{"n_kv_head": 14, "positions": "learned", "attn_scale": 0.177, "weight_decay": 0.15, "grad_clip": 2.0}
MLP neurons of a small language model. Each row is named by its layer, matrix (up: input weights) and neuron, and shows model dimensions 240-303. Each number is 128 + 24 x the weight over its row's rms, rounded and kept within 0 to 255.
After each neuron's rows, "fires after" lists the tokens most often just before its 100 highest values on Wikipedia text that the model never trained on. A number after a token or word is its count.

L2.up1599 [108 139 141 119 108 126 113 123 117 141 106 154 159 127 111 136  88 117 161 141 121 182 105 167  89 182 134 118 153 135 139 128 124 136 134 122 126  98 125 146  55 108  99 113  99  94 131 172 159 147 150 138 171 128 149 118 147 153 116 151 143  87 103 164]
fires after: "\n" 49, "Re" 4

L2.up1362 [117 120 142  99  92 135 150 122 174 171 124  99 130 113  53 172 142 128 128 133 153 143 158 120 105 176  97 128 109  90 123 147 123 147  92 156 129 104 125 127 141 112 120 105 112 137 145 181 171 127 123 120 121 101 125 131 113 119 119 144 138 129 152 145]
fires after: " " 35, ":" 8, ")" 8, "s" 5, ";" 4

L2.up1650 [146 107 144 143  88 144 103 142 136 151 134  97 137 145  77 129 112 146 145 112 144 133 145 100  60 161 112 154 151 126 157 125 111 101 163 113 116 114 108 150 167 124  94 104 102 126 127 143 117 132 128  84 119 117 166 130 136 126 112 167 141 120 111 120]
fires after: " " 92, "li" 5

L2.up1034 [118 121 137 153 100 195 151  99 150 161 182 141 120 141 154 161 125 148 157  90 149 140 129  77 185 114 122 121 127 102 162 103 144 136 181 114  86 120 149  81 101 124 138  88 124 107 116  91  99  95 150 115 130 110 118 106 104 114 126 149 166 124 120 128]
fires after: " " 38, " de" 22, " co" 5, " su" 4

L2.up362 [106  85 136 150  91 141 146 123 106  98 158  91 145 123 122  83 140  85  97 141 109 186 117 165  89 132 159 151 125  94 137 129 141 108 121  84 107 132 130  94 145 122 127 120  96 157 110 113 156 113 116 132 105 161  85  55  96 118 112 143 118 114 170 169]
fires after: "-" 57, "===" 13

L2.up788 [111 128 156 163 143 120 130 115 118 131 125 120 122 118 177  74 108 112  51 110 174 129 123 102  91 139 118 156 158 124 139 107 153 108  98  90 121 160 127 111 182 127 122 169 115 142 126 114  90  97 118 116 134 187 100 162  83  87 124 173 142 104 141 120]
fires after: " |" 99

L2.up440 [108 127 123 104  96 148  89 122 128 110 125 116 135 110 135 136  93 166 147 141 165 153  98 158 120 149 177 140 149 130 106 113 167 111 142 139 115 133 127 119 131 122 135 134 130 127  71 121 101 113 120 124 141  95 153  77 114 159 119 123 139 140 102  95]
fires after: " " 25, "\n" 23, " (" 7, " /" 5

L2.up326 [144 117 108 141  78 182 107 149 146 136 127  92 116 111 140 148  85 160 143 104 133 104 162 151 131 119 128 149 135 107 134 134 103 109 132 107 141 136 100 126 148 123 126 129 133 125  84 143 115 144 130 146 118  93 104 112 140 121 130 130 106 110 146 111]
fires after: " (" 56, "se" 6

L2.up1492 [ 68 161 127 177 124 130 135 127 170 110 139 131 120 111 149 129  87 133 178 111 118 159  93 132 103  96 112 128 137 124 145 108 139 152 167 130 116 117 120 117 156 125 113  79 109 114 129 123  93  99 125 106 111 116  87 120 104 127 147 143 154 141  85 137]
fires after: " " 49, "34" 4, "s" 4

L2.up224 [112 164 116 150 131 153 145 149 105 130 135 115 164 134 150 128 109 151 175 105 136 142 134 132 147 160 112 138 184 104 109 117 114 101 125 136 137  79 129 116 115 100  78 104 128 103 123 133 125 137 122  95 140 111  91 117 105 125  69 144 149 113 107 132]
fires after: "\n" 95

L2.up707 [103 136 122  93 142 142  83 172 145 132 111 111 120 119  86 101  88 143 131 148 135 124 135 149 153 176 206 159 119 162  92 125 132 123 121 103 136 115 144 125  97 122 101 102 117 118 142 126 147 122 121 133 118 127  99 127 141  82 125 150 142 109 130 132]
fires after: " re" 28, " Re" 10, "red" 7, "Re" 5

L2.up1571 [120 113 100 149  79 102 107 141 137 131 103 132 113 156  76 103 159 102 130 126  95 150 130 119 106 146 131 141 123 143 115 136 149 132 146 107  65 100 103 102  54 116 133  84 121 125 132 130 166 174 144  73 112 120 133 124 123 145 124 144 124 118 135 126]
fires after: " " 73, " (" 10, "-" 5, "#" 4

L2.up618 [132 112  94 132 104 125  99  93 180 173 150  80 108 162  99 114 147 133 138 113 141 152 116 117 112 106 139 156 108 151  97 131 117 160 127  82 117  97 102 136 113 136 135 136 136 144 142 103 144 139 143 116 138 139 114  92 103 119 156 111 124 138  98 123]
fires after: " " 43, "aged" 6, "et" 5, "ft" 4

L2.up1644 [123 137 136 151 113 157 146 138 161 120 148 141 117 135 144 126 161 161 129 159 114 126 118 102 126 131 137 132 144 115 127  91 124 128  99 102 146 103  92 116 137 117 128 131 135 118 115  97 146  93 115 136 141 163  96 199 137 131 110 132 146 104  85 126]
fires after: " |" 83, ";" 11

L2.up54 [ 99 108 135 122 150 150 133 104 140 100 164  75 103 133 140 111 145 158  94 144 141 135 143 122 124 132 160 125 164 150 141 104  91  64 112 154  99 113 125 103 138 103 127 153 143 135 117 133 133 134 116 116 153 157 141  99 106 142 104 154 163 132 164 139]
fires after: " a" 29, " the" 18, " on" 7, "s" 5, "ed" 5, " at" 4

L2.up1166 [110 109  65 143  53 156 150 130 120 124  96 125 112 170  92 112 152 112 108 119 131 158 106 147 125 123 162 158 154  88 121 114  89 111  97 120  88 108 128 128 128  92 111 138 125 141 152  74 147  94 127 116 175 142  88 142 145 137 113 200 135 138 104 174]
fires after: " |" 61, " " 8

L2.up1740 [134  49 155 133 108 135  92 147 168 137 125 123 143 149  98 102 132 133 118 100 128 137 127 125  83 116 115 141 105  89 163 127 101 157 154 130 127 124 134 130 130 117 111  87  84 128  87 100 119  91 145  98 105 111 154 108 111 153  63 125 135 122 100 133]
fires after: "u" 29, "y" 10, "z" 9, "-" 8, "sa" 7, "ak" 4